Weights of a small GPT-style language model, trained from scratch on English Wikipedia.
Size: 8 layers, width 640, 10 heads of 64 (2 for keys and values), MLP 1280 SwiGLU, 32.8M parameters.
Architecture: RMSNorm before each block, biases on query, key and value.
MLP neurons of a small language model. Each row is named by its layer, matrix (gate and up: input weights) and neuron, and shows model dimensions 426-617. Each number is 128 + 32 x the weight over its row's rms, rounded and kept within 0 to 255. Numbers have three digits each. A neuron's up and down rows have the sign that makes its largest values positive.
A block is one neuron, or neurons of one layer that tend to fire together. Before each block is what it responds to, as a language model described it from the Wikipedia text at the highest values.

Out-of and mid-word s
L4.gate16:149120088140167129127093154146118085119091126066121086160058157165072122177122081149138131192143149132140121094088104115119155126097106135098124134092190155160138180137080077200101151143143105140154057174129118140100158116169152118092139134128120145158084138141116141140161117118178101092107111118155144130188141124136129127159148105118129099133182118160109129067094144086059140096175118157179133132111086175176143163126176128129140134095117073163139145155176096045134134140086118094184102127072127120134164111124143112107119148119154084132120162127147088138136128181138076157
L4.up16:127137133173128077105215141115124103157097114087088162121140115151095097111124119202132170144108068089124159094103162162147163115147085161122113120116108142152100204147134103122117087169170111135108083081159177167104143149091138098115095141086093138098152084141100114125097168100091099108150133089097110110173044098140102144091112158114120062159120111195089101097189107150072159103121132206157107093099206142119153109077140123157083115122159069100124178205132122110169114142145104098141093082138177168075198063103177114141153149128136123096092158158125117156173094080149122132
L4.gate92:111092132111094134135166156097072132092119199150187119130095130155153113122118088132078118095136151167130088124146093150140131105116149100109129092118081169171137177077134157140021121107105086140147130116183170100141154102154105095192143127119129104160144125093079171123078096141161100158135154112162081112134147144212134076110083136126117168104136147070160157163095167108137107097133091154196095081123100084120117082074129117137116109141129218133111166134133164103131132106116065173137133141112127176071143115185096133096152131145125136132159144148135144195110114110094125108
L4.up92:118168092113158146110096139124119128138117140147094124111111102178065118128116103105136109096141126126088079172133191106151157093140115099072096140160175162100175138169102151146168145176113129162122102135154073192090150109115068112098076084148151159149102136124119175081135131108125113143099075095180079199143143071159124109044118150063102144074146126112111123127147109127144118093126105188058091085134103142094169120131068118118065128185201139127148134172100183123135122144134149114137121156109121125228149158129110105147147099171132094096171123121153123160143099086122163069
L4.gate242:170127113135121153149136071104116106148060052176092164165074154108094145106103148145165119149125171086129134184128177120130118161092111170135134133124155135121140081121104139093125128119109104117101039093188117169143108196108118137125107117143107095149113146106105110111155092122154107167141104144152126108152148150085171106156121194067180136166111160186108109132155137171114151134085153093107148086132105079142169231123178133116122081140114131126093148118114087104114139125147214144133124160114183130124112150093127123111076131156189139122127114136156156126153141137166093125
L4.up242:102064162116089147099066112133123129195131105125115107145141105051135151105104161119152129171114159199172190142140147179098136132135165186150132096138129104096169101151114132170177120091110131091159100159135099166115147169140129091143116124132119105126084092120186063167190169091168120136176137093193111097154090100132152111140129126142166147062138103133184131221166174156116144114118128123144127149188175138136144202100144088219194128129182107116112135142109134099133152072152096106131071105167127091096102187158129113116137103073102155126106120117096159121116145107129122137
L4.gate574:063108144141130128151142106171153106129080133111091105113150146075165109130122122058084077135173117097153168060123124164163143095178172097166157133105120165141130176150109099112191138115129027140141124102107148107104126157101171148123109115120128127157132120121135099178173112111176054151090072151094140163114066140142123166150096105124163069135126142116168113114107104167109097151103138065070134112140119113169090132134145172149104111100147106167075113179093167093062081117116173158098130099188119148159136131139121132144188135113148122097127119108168109093101122125172110152
L4.up574:098163127103165104121083110088127095218132144203107117123151114131122138162138114130096092090139083122138128053111123122057133121156143127115133115129142154124083137096157159170122128112145123155144107086168123135082099111138157106120152170139096095095135131103143068140122072159094142206092131109110152087178141160164198148098126098108167091101143132133146127139102168138088123152153114110128106135150097218110087102126100122106168140094106119103069150132145122096146128127155170104070100149143181169123127144163126134145218145112172136155153143089152120086064114164160084142
L4.gate577:125161089142139141109128084111112104142137115164143143186123111115056146126131248090129164066090121142173141144167080094129094134100115162134121151131181133106164085125110130132131148133163133145120099106112171127086158072112133076101161121127184130159062091183092145121160141126215127110104128142144129090120107095123161050130116105130139109104162178172160124128143111102185166147129161160142147116212158102134142085146143172119178127116115123124172161145191150131116127138117140184118160096110111178122164072087082130107130158124194146148145067131035165138194132119136157145
L4.up577:124113102105160100076128153145101088105106152139130112148090141129106110178083138150177129148115140117101080120112094224154139141108130155065101152121120071120165157107118125134155117071116112174139090099120068121102159131169119083153167117127175181136122092105102093154176105102145117122143086134107154092132079100044123054090120116144134098128177174107174112143112140140138129168076151126072174148128109135141201083154088086251094097104148154183136153126172130191206188112172121157137099189139086159118139144158116165124171131100140082162169147073129122062093129144141170108
L4.gate757:152110107126106094091171146195132124114063100150124081157080138059169069072124175088093130065133098167106116105181133081154140175146105137122182136073103202073141148125135169124116124094067076124087159141160119126112124132080185105177160117125117172097195153091108121115190057153151131132107132114136116138148104112187146097157136136094118106134149164106109119119121099106134121185110126148133148079106169109136102164150120176171061131103107117086125140171114125097092162146189099170121165119109105170164086121100100091124150137156091129108110090121082106166122115146179174127
L4.up757:106126085138082150136150130152180131131147078071156084134139146148140207043154196104145096161125140107090157194177142135182094083151155155151115140142111130113158112142141115128118212145144149162188146117151149110092137129125149129090132069017137163086096124156091150093114129152181131164121151158109117169189138132116121085137146126085136121144125110138178083073153145138182082095153114070181131121139157129102067168104123121111171112152111093168142108167177105092088144145121113080144102123191107125170092121119135136144127110140137115138175099112119113104109098072151131162
L4.gate1062:149164099095140108127152153111157104155149133142131159134108137154106102118168171133118184116148153147127139120153126154123073115110112102115116110153150153136112097141137137125144146123081178070128200093120158153109165135156145116127153118133114188226136106134081136128159149113107162103113173085097078138154168126155072108131071127153143163123118134133092133166160133085106146159118104142139174096144145137126083127152082213153130156145169172089183171135093169121078169103249138191122144138182095144189115141120130128101125114114089191129134048125174084124108090143150147114
L4.up1062:147123096120098093140109135189143179190149165136149117119101125090117186133167148160172108179161121144122164125143109115166104135136119126134130155108105104099174137099148127150131136155119133211140210194126121119199092123115149153167157089105136184107160165168138121160154100136185072107146116139107078107139140155149183123085153119118135087164137137085126117092097113132106153132174178150114158169157161178115157152118124172057104116159105154085143113126093115167095160071069157162127144140137141111126119183105157215122136124062142165160167093073112064140132169147148149098
L4.gate1175:107134173100077089143154115146151109097143094145141088123100142155196130150082165134122169159122065150149102169115081104157075104112134121132096134145127110135154134129138089148145124078134122097133092180119125154172137121149168098177082095156083076141137117129114084082209108149119115164158089143186095112160084126043217093130085174127098049153117097121165137098121092134124122144148157111181107140095124140143140119103075123127125075142111138138092169149082133090113169169147132140159141153119151117094155153116160108124113056119130197124116120057120075123146122149090132130
L4.up1175:139066113119103117098070173100133125138183121111135058097132130091128112161103130102150110160153158126111147106110183164137104133063097203131123138127193147172176178157194109141121125140085110171188120147180141147057120143081111099143134155136138069139127152143113156190148139110082189105094180120146117079078140040083141185173097153141164140134113145156180110150109109130115121103172127074103137168139162110089161132194118204190172115154091108169136120119162093109133165144154183166117122142135142169053098147109104088147158110098137185117130127139162098115071139085138107132

Adverb suffix -ly
L3.gate116:106138174087117097169090144132142114200162117143182121123116162091133049130112090155082149130090121141099133090152129105149151106147090090105119096108162126113190091112114186176156178167181114098158113171111130073117084176141173178118178128161144073189193082132126146116181114121092121096122131184123131141123162120134114100129173111094154131165117167156131092155136122200161178131169125125201127188117100132149118207178169119180132093145132148049095126096183185098155135101125133223154138109188139108093127191133108137122109105176146164117101188159136074102140125119177178154
L3.up116:171107166101141134169143137117188064135162166102140088117143084084159168170097119095144108157183039100151085113123151169159138122134097070092155107099080070141069151151135160109146160142141159189123162147170133111123164116115122087099122124167156119139125087155094209167091156101045140111104079138141104147134097183118084176113157134089169176182114144120113124106110134112081149130169116144232147127168122117129111203133128158085143115090127138124131161136091153147093181144151194126181137126116194157083169126119163155093113155187153156111133170127047138131201120128108151113
L3.gate162:072142058108122115113117104117087181058124165092137128144129167069159097118113149165052160112087082131185093175112134079118140144148133147187086138094077190127157103176124085165140144222154125172087112118199144102088105194140105120114138118128097156104125111098134139098169145128188139159110137105141147147147100137136158163095172171072148167146153167153077123189137136191135183114089163170150132161122171092131061140104106084107161134136147121127145102139153158167131116091123120103128140102173170146112102111138165124117136189090138111112125113179164115092108102092051151177
L3.up162:165147084170157111148175138129153161142133090090136164099099089125145048142099133103110184194154134119177149119151160151102127185154104121184147175098165138182123114157176183128096049160163143119134105165084095109153111125162171164152111145117126115099093107125153131161060082108157137144107132095104128061110165086105156179143099145170161155120168083092092086110171172090178123134142103117125128132234116132088127174133146123138148153205062100211108115133152098173130139091144107104150092112150121159149124103103079040172124106085106065071149046132157154117087114154122144141
L3.gate204:154097132083144134142138079181123151142144131158138106152174069034148142135159123065145056139200145128100190107131140137182157109207111115119142181114153137180097126121071153092164165132089120198160126142115176108117196101194144119100153096108142169090070166179142123096169113100124148106137100131086073108106161095072127168089149077121131124113145120089091129162173130098125137116109108188152178133079061196172107110078127121095153122107136143171106112070167100107135089128121216119085110122153192104085082155177151190185111121198154125039172115093135079168079134153098060156
L3.up204:173143073109120135155147134098116130100162145168137096180137177135124152145137108104151118103122127185154133118113113129137115182106085159124136138145081138190145049125087126131090127137125132095143093065122139069125115171105112099151166102107176111096175079149143173182113130068151134104107033150163101128178080170119206191149133037121095141054180120114091061173098091098119134106192145081139137176168140101118168128116170144164152101095144127121112118090168134161142128146113108112131159122132140175098098125130160132165118164063111111129140097144126104118070158155136200185
L3.gate474:105165147160129119114129131069150097085178111159157137119163163088206117114096052134071150195184162126087110134138158111129143135127109137028089111157148122106162133135126124146111133159141162110146150085093142117141124171121112175108125145074132142144136169157099108149113125166129098135127082143113190111142130087091138152140149049152116162086147128072130108134120098086122144149096105160117172162100144148178124149137149062118106176135169193172166122149137172123149129145104152137149074174112092138060129127144117085023173114048126149076110116122130111155088119183078117081
L3.up474:148091140104133106156116113093126131185160175211138127102102151111157131163112145116085150098122069153159163093130152082097171134101131145108161142099155178137179084149134094137132158113161155094078098119104160179125196132162102134107110135152128095191154184101197150135075185106057142129126107121126172140076118191098103147159089139123134135136134137114114112121118111113166161100128189100121149189118149105103095135135158068085124167136143092119124113201131119186172141124157060187102142097137144056118127125148147117184171094069122108080096146107092150105161119108172076126
L3.gate635:075146130097127087128122119092131183069095110113144077150179141059178139139093090114116130107111159122160147080055104154177099134164119152129085154119192130174128166169164185113047139186101143089154113130114157164088164124145116106110136109057092134147143165138179146132113123087199096163089123145128104088119124165122158169162103082117174204138167136147150074146185190179098162150100133164105129193108110126114116148123090122155104127147170160129150148117123108147102127081111157110184115124136116166127072061215121130133180145125137159092084159145138112068112086113088140179
L3.up635:150102145182114128175158125120138183140104175088138167125149127111108176112150122119084159125124117085199132138083115122136129182109068158154175164142095136183124136175144152152124133093177162121147118145099156158100159109068121120087120130111111095167139135192172158128147192140144074113202141113122162092131090114172121152150104053074144126159178211075097142096078179153151148199134116173150111138162132139142109165099132091139100159140106114129146123089101152128156105131170154150152169122081146139138141094178221137147083101161106089143108152140122107110142118142126098139
L3.gate963:098124101204145118102113079121140133159091141146058069094139168100117123146149181139140120091130187144158068093120127168120083151147149106118114158097157126110139086140109077108144140114173083123095134098122168175114168093075134112133154109094174145145101137104143136170183129141113078139118180079149118126178096200117124109113164105158151160148127106070135125081187131145140115160151155142129137107178102140129107164152137170174194226159119124140159100072160060113099092078125182158114116111146153161147114100125112112164170105255072166123121155117136091153119100133168132088
L3.up963:113131110132169123160129118129165138169114069166133172139212154121116079123156121181101109086117160090147131122116131132068147219124098036098104113168146152131109201141142156154097117118146098130144080162142157144122126158137108090187156065119066126151096159136121130180127164127116127082178102133136199093089127102064137125084137191144135100123178166116103143094081090186166110149139119110127172118065096135132145095126103115104179153101089104093119097152135095179085081121173159135164156088167099111102061075167148135163190075082066110116135107069140136136132110229110125134
L3.gate1175:123105051095151162131133088080139134092154107131114142188095183165155119163112100091103135131131126051088103106099110100089112116094091149222092112171120141117073113128185128091115074096132146114112098121122115070111136166150163114129108153131158121140079163122055136112143121157140130144122186113144169153073105146163126153122137089166140153104154138139083122164168136132137179118120114140152099160156137089148095081146086092091207144132097122134101115151093107142156108173187205159069136185159160122149143100109148085198140174168117177108176098136152156133081108140110121147
L3.up1175:143151172119096183114123194128085114144135111145110145125127171080136091101192076092083066105095123129163159150133124125119180079088110069094090102151128142112129131072079155150195124115139101112117130131162129104113175179138103102138139092170148128134154141157154085137123121156121235151129114146136070154085128106110123085111078131163082140149165118079148151132067077180178143118172065132111093094119118094134124137126145104173107161117082135147129158100205135107121139153181149086108096165148100071176090101110108104136113168112131122124143105074128162066175136119070137169
L3.gate1274:118144183131130126049111137070163097145096171116095144102156127116132142088115162123128190112163045092142113143138127152164139144091080175127106147165143119182166115101171092071152119112132112153097123161129164139134149116051156123122099100102062141179075127163175096145151181129176122104095119099144157128145160093193130130096085083111133089106136163134120159118109127145114133129176114087158142148115170083169176040157122155119074099143116089090131096109160107064159167130106150160164106140168125190142128089122157100165141088096149097137126053153135146106110183187123083091
L3.up1274:072120114135117126122124108157172101138113187122125091106132137110141092112133063082149126097066133114124110159114131112171106192116102126102175164108131110114154121052061084191104128186170119136108124131087175148100125109135157081101094116086057173114095107110130126136147128083133145085126143125100144099094174117171115154118100119137088162196149107114128185127142128172149120140089076087190138102145144118106144141090159184153068157138164100131112108066119126141108139098135122104164119119112146117183136173169149133179176080149116151139098125169150101114087179132152147171

Adverb -ly and be-verbs
L2.gate924:191163051146087068180107168103144080096153198162087098123167187144119120113119151130095138151080146187124047118119137105124119165089075079105133166124111108149114109134103099140090198155155093115121101177152188157146149079162175097100155214106081132122080164133161163160147128136101136135145177129154165137200167106139102180100149127136106155170145126165147111099101152129110169138152130088137094104099140142131129114128125174116162142128106159160078139119104123120084108114164144146126167123109187136142081115145132109091111148107132151102132158088141099062145144159134147104
L2.up924:145159093068101080175124115056104146154099193188107099148185126104156140116143097142098116137075103144124104100136116112143134152135107103125130162128121102106143107137133104098100142160151093169101097140113140131224085116125197120101128193099158082155065193152159168131123124106124092135078205141200215090133098100171162122111146122150124174159165113153117174122071178117173175131118142148099137113069198160146134126099119176151149102176172181152134127125156122095091078106174090147163117114147068107125080103144119093093118107098128117116142167112142141202085161152136153135

Mid-word split "s" piece
L3.gate200:159134103164119161145115106128091146126148191123102180148155143113123127168180154157171117102138126129100152137163115100125128089109110098186152120086145153090094130069138110141171145153088196112076167179118151090099123058084152143110114129118145182157154150126116122129151114170152200110141151142151148117132119107106103140132123136111119054105147143121112155178127114118071157141094162139132135112129111085121157145111135114172155113151110142188148124154073101096082109183140174132187141099137130172139166119126127122158109106082102099137077194166183148086121161119122119145
L3.up200:115098097117094139142104172153100091120144125127132127177138159160137155176104152159121106124093128144149087133178132177121132151152165095161082106177130130173134145069070096082130127147083068141140101119130091166166126136129173155156119177131203140147102121168158091126153129154127151132129123137131182119115127111121117202071099120174122132090133125130091133114135117069071111148088161136159188135120139129062111168119149162096189100079075134187182124168045135113153125087146182099098111144112148121137166131098167116186107118147176071144122162128148153085155135131152094082
L3.gate289:155147103103122117119120114081168141076132140156041172107156123087125197157129161148109149089106099123116117144127133130161126116105108174132191088139135125147119094128143054152192082144125106151138055107093115197139162110108108077080115142131069139209105101109123067128122141113130110087155121125126116086145135146122151157120114130130127102182096119113141082184095063133090098168155164100177128117127163140116138160154151142123156159077142138212151118108103130133066150126158142152102142156103085140177160097017133184153111100132118151109204135076160155121101119086131114147
L3.up289:079149154128146114119142155184164138113121175194056152141146180165121127136083122132115163156107143109081124071135050211154131083114103124173136160079117120112125082073160112134150145123100118135138130123079068171141115128107116063108134137100104063090140091095099118111118151125145121099093099169058173056171090126099164142087146138109106133107113157122166184204153130122174092065170092144158156106126181127128151132179157146119145152119117144150058199065176110110133122106072112193169178104114110117126160085134121056143122138190110152134124161075116134122076152154159138133
L3.gate310:129138089163078137138099137138107104130118120109157119118118142160144081122120179108126067144071156137137047171122152202097081135134149142095156132152093146111102083100198136099182115158085088126091110058181112120131076096087078115117117130126100112154076141107159108115141114150122091138107154094183167114167118051128132116102123102097105126148134118163087134192109200154148158173162166175124120145159161108123178145139143124123107132104167137142155123102089153128147118133102121160156125152076137122161099145135111135104148138111086115118183094124232133162067140157134113143
L3.up310:124092103082144105123146122102093166170082134140121137128175114180155089131078169076149133183100141111128171108084139131148170182048064107135146088143166141114106097176145151088162146135125136140160167106206189130145114156054151117117131217114088079072070131157110079114150161155103080087082086184173140104111131134163147128110111124158180117107101155177077108085175142137090168132133088150171171153153170118136119124103095140148135094051164059160181165171117119139163124074104167140140071175118151125100190120020142092118098165115119142102100160116168113139080115087194139152
L3.gate333:171061142121102164099118073095100146176110133168137125129130093075125114113155106148079113156110161109100210119125138103133097137136114157138173163091160179128137185169097125140142193164139140137137121092112102121182087177054182173118130158129152166136122153081190062134147183129092155145133134153117181126096140148134091074097164091076146149134143121125152153102103103154188092104187140094150127141133080177157137181144103063084121135198136115082154152066071172055130079078164138096157144164141142139048087154182092107127168095129139045114158125120137156169170115197105127126
L3.up333:150163118161127124097125166096097105178069176120131104133114134131158069169092089129116083138142107113123085100107108127139104145192094085196146097170078113164117148109047095103107200153112132144138109123185152164153121116119154081141161099161130125138098155044153162130128170145081150142079117158181134185088140120149126169184123122111184082132125147144164085118090145164123054140101136142096103144155113141061136181139092108128137134199139098101107096143165197101191100151131144106128123073114120096145112124151131190167139093149089165153128158162150097121093138165112180104
L3.gate653:148115090132119113162096102106113115148142142099131158123075115190134068102133142059119070088118085170101097178140125138150147140111139105099198142116213148125117184129129092115109109085108133150155101070133141141102115109172127138153095121104142159087074098132131132134158087083161127077147116148113099152097161108123169140193086168168155170093106094157099138129132079144128168121187119121141110059154107099092071131057148130104151087102091115172101107138137086143147132120090150090088125160086113182053073075160199162120168059166085145147162083111154095140067121102082158145
L3.up653:140096106087143150157167156142113140136126136180115100105088110135116134141172051136186140150131090134057103142161136096168102158110144109105197119089089193135165145080129067185093174163051186140129107159149114113164125099127117158124072152197140118129098107110102146129104084154148138134147115147118140119128109099089111133135218184137142062141109164184177080117131147180145114091135155085139123083179162086106115107095100118087096152124156134100080101121152166096156167174163127174103091122088146114055161136145178096137113134069167144109154134194100113162131152082161163126
L3.gate655:157125155080170145124104194127158164130185059103185161171157125121129112137085140131135179168134193121178053163130143079097125140120139083185154116042104154143126141111155144151108158118071152127135085100141116161105157115138088125056200085151101123133064143162165133150103098103074111119128153130156119162164116130118077171154108096129095103090119170151133169102082160129121179102076084165139190159112163119148142049113157097168152102114131115177100103189102111124137118096141166082151130098101146111095116181119150134071144154150132189159195132113098152172069105139169214119
L3.up655:132079126138121088198130110132129112136129129136153107111149148077171133122181181143129088165101166150134123156101091142191149168092216124124151112124141124154141165141150125195146119152186081105150137117131120064159097070109135158133171203073159113072149146073144139117109144116127110094104154074181116121123078120218071133112157155112105167118138156142135115094083139151168110138162077148138159064064150110210137142153162082105140147118162129130076197144156114164136108142154127151147119168111068155137188113101109195131124218177109113117151163126120106088184122082150090096
L3.gate1125:138090151059110155097120094133091134090138075098151136115118115128118086063191128164069125087171189150129143142148132132176016228065120143122106182142119115113105143111123132135119125084022093148143115123149208133142178132145147098120097101133161120151121194184160130115160120096099170179084121165151122158119153104175132119114118076154158107105104117132133135111098096110128157079154080132150201141140117141145180163099144095086141155120100184173081096129121154062176123141207139109129062144110196139088157085151115115075142123130080052171161092136173114162104070137137127147
L3.up1125:107105131095097170117096188037188137131089135151093080158083120139155086118090129149075123148115124192122148120117157126170179068146154161105200059188093159161131127112123111100210114139148087187153080198101131126125172107140104152085097095111110154117107124082183113118145130099181115157172110151090147087138102116109139162204137105078155142138148133113125139145164153149167132124111144178176137134130163112160176114141195087102117137132136178071141096122123130116121083083115138106139118114147078199139154129107133150113072156118064090122157132114196110151128154130144065144
L3.gate1197:120104166151093097140142122163119134177125162105114180144141156127116122123137121182197096187112146159151130089138114106044177167157133174155105146074108165136098082139177088150072101136141128100081128153138154126191192162102078105152131141147129120121179163153125094127127114081125067151076142116170123089101127071106139172140133130139141155143139154073211101093113136134101157174093181138190159147091150140111162117111127120088085097124094132128164152102113160098037113114055137093092116146194099110072148138110105114133093125140141059126086164125125132153133145158157126117
L3.up1197:123156114157110167169149135160129134184080122073136130194113188160174099144135102153161098133151094187110114099094151146079116125119146156153139095126139137156066128141126125104145171097073141158104170156172124066187146161130121101113163130142177138134196173116113161158114068102085104099075100075105135190144107170189143168162159135113142117181130120181154139097063168110152138140139137144141139132097073144126128091083110145099113093188113106164159147134092121113147122127161112156153086111131150124062151085103130166082105097116131136116068142098146183111117090140122132149

Degree adverbs before modifiers
L4.gate28:122177122135136078117119100113095117159121147184106130156124111107113108104125143147116161171146111070138098142109157131118105122126106193124158100082172050139131110131053084124134095104121130122096156154173192101127103162134100129145074067113117110168134113129118133138094157088149119099090145143097137132147151103158148134127114160090124130138158135172161090158169138112177110096099126138118156147099150159053186131154142121159147155100122145200120118108214119124154094091022100177163130124137119122108155091144150113134132119178094105102144179136120109135112115126138101148
L4.up28:126133130144151094127077130121174137075122112122118169158143060096096164087151145109152137167108174112148091132122119139115167131098077082134120096141095116060155121159102148117147114117096108132123107111131164157111079081211068078158133105118135108177130089070094141141157182121107080105088145103158170133146101177157138083129115071132106173140132102131231166139172120146123116112133134151172114121092126062139090099142177109177121189157099153109094081152106070149161129189139092106140122170120129090118130152187065175184080049046161176134131173156169136147133130110106090048
L4.gate182:136094090078070125104115121143116133160058154156136098158169161108147147113128160227120154154183111128123108162164164133131111122134144070159179091122167164081121138121113084140122097163139141121113084158153142141173121107154139175182109122058128132143086110097181095134097185106114113122115114090119087076087142129130178095079145174100206115118123188164078134085133123117098110143171144136161155168145122135093132149110168106124135109097149144094060142183117099099123190064094082128131159100165093134100118123128148115129099112072122125097082140200165120166110154098154121139
L4.up182:169128110153168101120128145121093166128138085152172139104166189146173157131145129144122132158095127141127133127117099127182134092054146129067173130121139090177155128079171142194168168179148133229100097152139131112121100139113112142089118138145102131148068118092106177126153188116122162113106139079096104101113143142103178143104065114101195148041195081121215123135131187095159119110154165111132118135126109121099075102129099166116146202202099109169090158095167076131101144130200159136141163100123115086140129157171088132097139143123144154098159199154125070083134095208111111160
L4.gate362:177122066108127123135080113098151086111085077135119068089181169114098130073102129116130151084181115119155097147125093125103144140179132136100185168107137128113139112070100211140104091086122173120150130143175095136115122090172126188139135118129119097152084132125161138150132147114114138122139138076143152135098111166161182100148134121039130173146090142133148125111103141118093198125150172143135140177104190194142136152134121009111095174158152172072091092113134091173088128105110133111093144128074152126097112185120159123159124129150103108141117190101119078099109123112201126159
L4.up362:120121132120137077126119142095156186096181131124116099127078150079151092129127160133079157201188087118147152089064093086103114113131123118076097149195138134094182161113174173076155137035141174140165142137118066124074103150103074115128176157086154101074104121162105180126148146127157115171106159104122091136194055173182149109138157129165055120115104088120132094129097149127109137122153140109115095145114079084157118122115113150109068167145144202133116157085050064119075110113144152084127095119099184167098146160183129132135118102161147121120156154155111072150188131133126152147
L4.gate425:149087124013079114131176140188129181132087143101137150167161119108175182093172119119134129130166137142158070106144099093124151079098135123189164164165124134136098156119150177153196153107126142155047185162133054123069129145119141090103091146075118134128089134099151158151083160088145129107121061082151158119110161132164149111179124145045130117083063143128135128126141166137118132120142165117151115111144156175150143125157137156098115050196159136083143126132125113162066142155129161104119174148130112120046142156145137154220108109121140151086106116123162076120093162109154187148
L4.up425:115140150135137100114115147136146086117132165126136118088098171165132123106162096086157162113095121135113168127072111124143162149105151047137090147173105193148135100167177184106165102155128165055095097086142093070150109155192071131115092148081058165136172139159132167116193148137157122132090099108134140096114166118080124123122146083117159110054146111121097098170084159146103060102149140147125059127101091093129106096127149065121124112143164111087088140159124151073148108148168102088143089164145160098117095149187105091180151059148137116204175130162139089131122152135213173137
L4.gate971:139082164190095168139143111125179166125125110152174041114146072078130097077076136060131152136173111135126139099154128141136126122150072134104143173131165158139142141115126181099173097161131082150131163126124119143155114122160183102110121126144139140156091151187114158120179087132123116100121146193122145117094157197096081122002130120087114161112160173104125213124159092161133089102163149134147069145099100101114057144140156133135123183164185135168197102131167142135122126149146114136106108139144140131155109108132147171086094127089091086137103107148114099131090117129117078130
L4.up971:196166069139121222109084127121180154072109161142107129121158134107120089161119199133120100107087135094154100137057169152135107142106168125119102165079112159150094169205145105119122083102151158153157119108161109128085110240148150159124079122071141175153077164149160063146134105095150083116177171106162156086148149154128064093126170141154144032122141122101114129146119191105126128150203150123124160080149091183159164118146105046166093128130099105168142115113199127148143100146120152103110106113122123144125095146176139110099167081081140173089118140162135085107115122145127149106
L4.gate1200:104120166112158105128143088137075148079107155138173122121158116092124104155075053116138123148121135073139140130137108090117087109155121080181125109109145143109109137132127138135122147138123140125156136128173107125143152142159095134114091044109120057143092134181099087150166153141167121033100128115116124137170149147115120131094152103119138082099099111107159127058151144177142121145155105131179120160134112109134117122119107132141167115193113120121055124153123121089170111126082176148122134154158145140094057126173122097156112154124134117135134160112148149184136063108109154131
L4.up1200:111133117156089144139110079143151161165032166126155178114163157129133073166039129140110135126152102114147127123108129079100115151231116176148162118132131127128058125139137190152229110160072128078130157161135103126136160186087156093167052093106111160159122111153144073188108126067177142109120076094134121148192125141135165168096131086121070141116115125147142145150157115171148094134195104140133108149161130118113123115129099102185108124142119085150087133146101124093133155089100158085114124164149123112048098100135177070093151158158182080171093083123122138131115110097094102147
L4.gate1236:125174112133152183135159123123126125127067156128156130081140113088177162130110109163087140095083074052153116133150132096164132141159137186143109162151174118107159150121120159165201126168115130176139088099111129132145140076101182142106123184142123158154112106081136159153161133137120112073099105179140147134178109134097154153078134046144138097136110168155117039149121134169143183207139088131065131093144148112193073165083124135132074123092131196152162128122133125110127099115150134130156173135107064163088091108191130180072183154129133104142161158123179147108128151077136072144
L4.up1236:135103147120190092096069157083084112165148112089163114132118018141106134128100064149125120211181208128080220191132133115135164141085087123107106081104091170117166162120127124139129083126169149139142139148088147144116100124169088205116146150081117099151146094142088139207129107137129094151146119152118147142155140180186103101097073146105155144163149093087174120118087162099127096114114024104102120146103123149151122167180111136155127133103173153080063126107110121137108074098107184118161159124146181133102158120143125125147060067144116178129195111171172141100146144131121161105
L4.gate1275:119142126121112066075107104168083060089146149097147137082134121089121081131114118135099109133143116106150140118152136159193116117136151108076120123170106132167094159162150154110139130126171174079105065194148135111111103149094097099132161097080132122147179113158124155093146110139125118114127104130151146109101122106103130138139135111090079130089125094077093182116161114205059164128174162107121133135152125211111130158170165219195091162160098148105139137060142126134131091094117050110071135151113133150119056113150125139164116118122144122158104158183100101219154162125189151139
L4.up1275:115141154127134097149084183177151108091137164094087116127114128123100160055077091142106158094146153187136135170063126151142120134115182126135120124084181099163088168155095115121054163108142146157107127133117153083118159130154096097150063129113105159116155118132118168141176131156134150127119113085056149130168175174138154109135128126100117047137084068025158194124147122128114144126161107123129147090106061103090099136178087138197080160134149109116068161114168077137143100101092072133175129173125130158061158138171108113146145172121092111161149082158130168119144134090111187168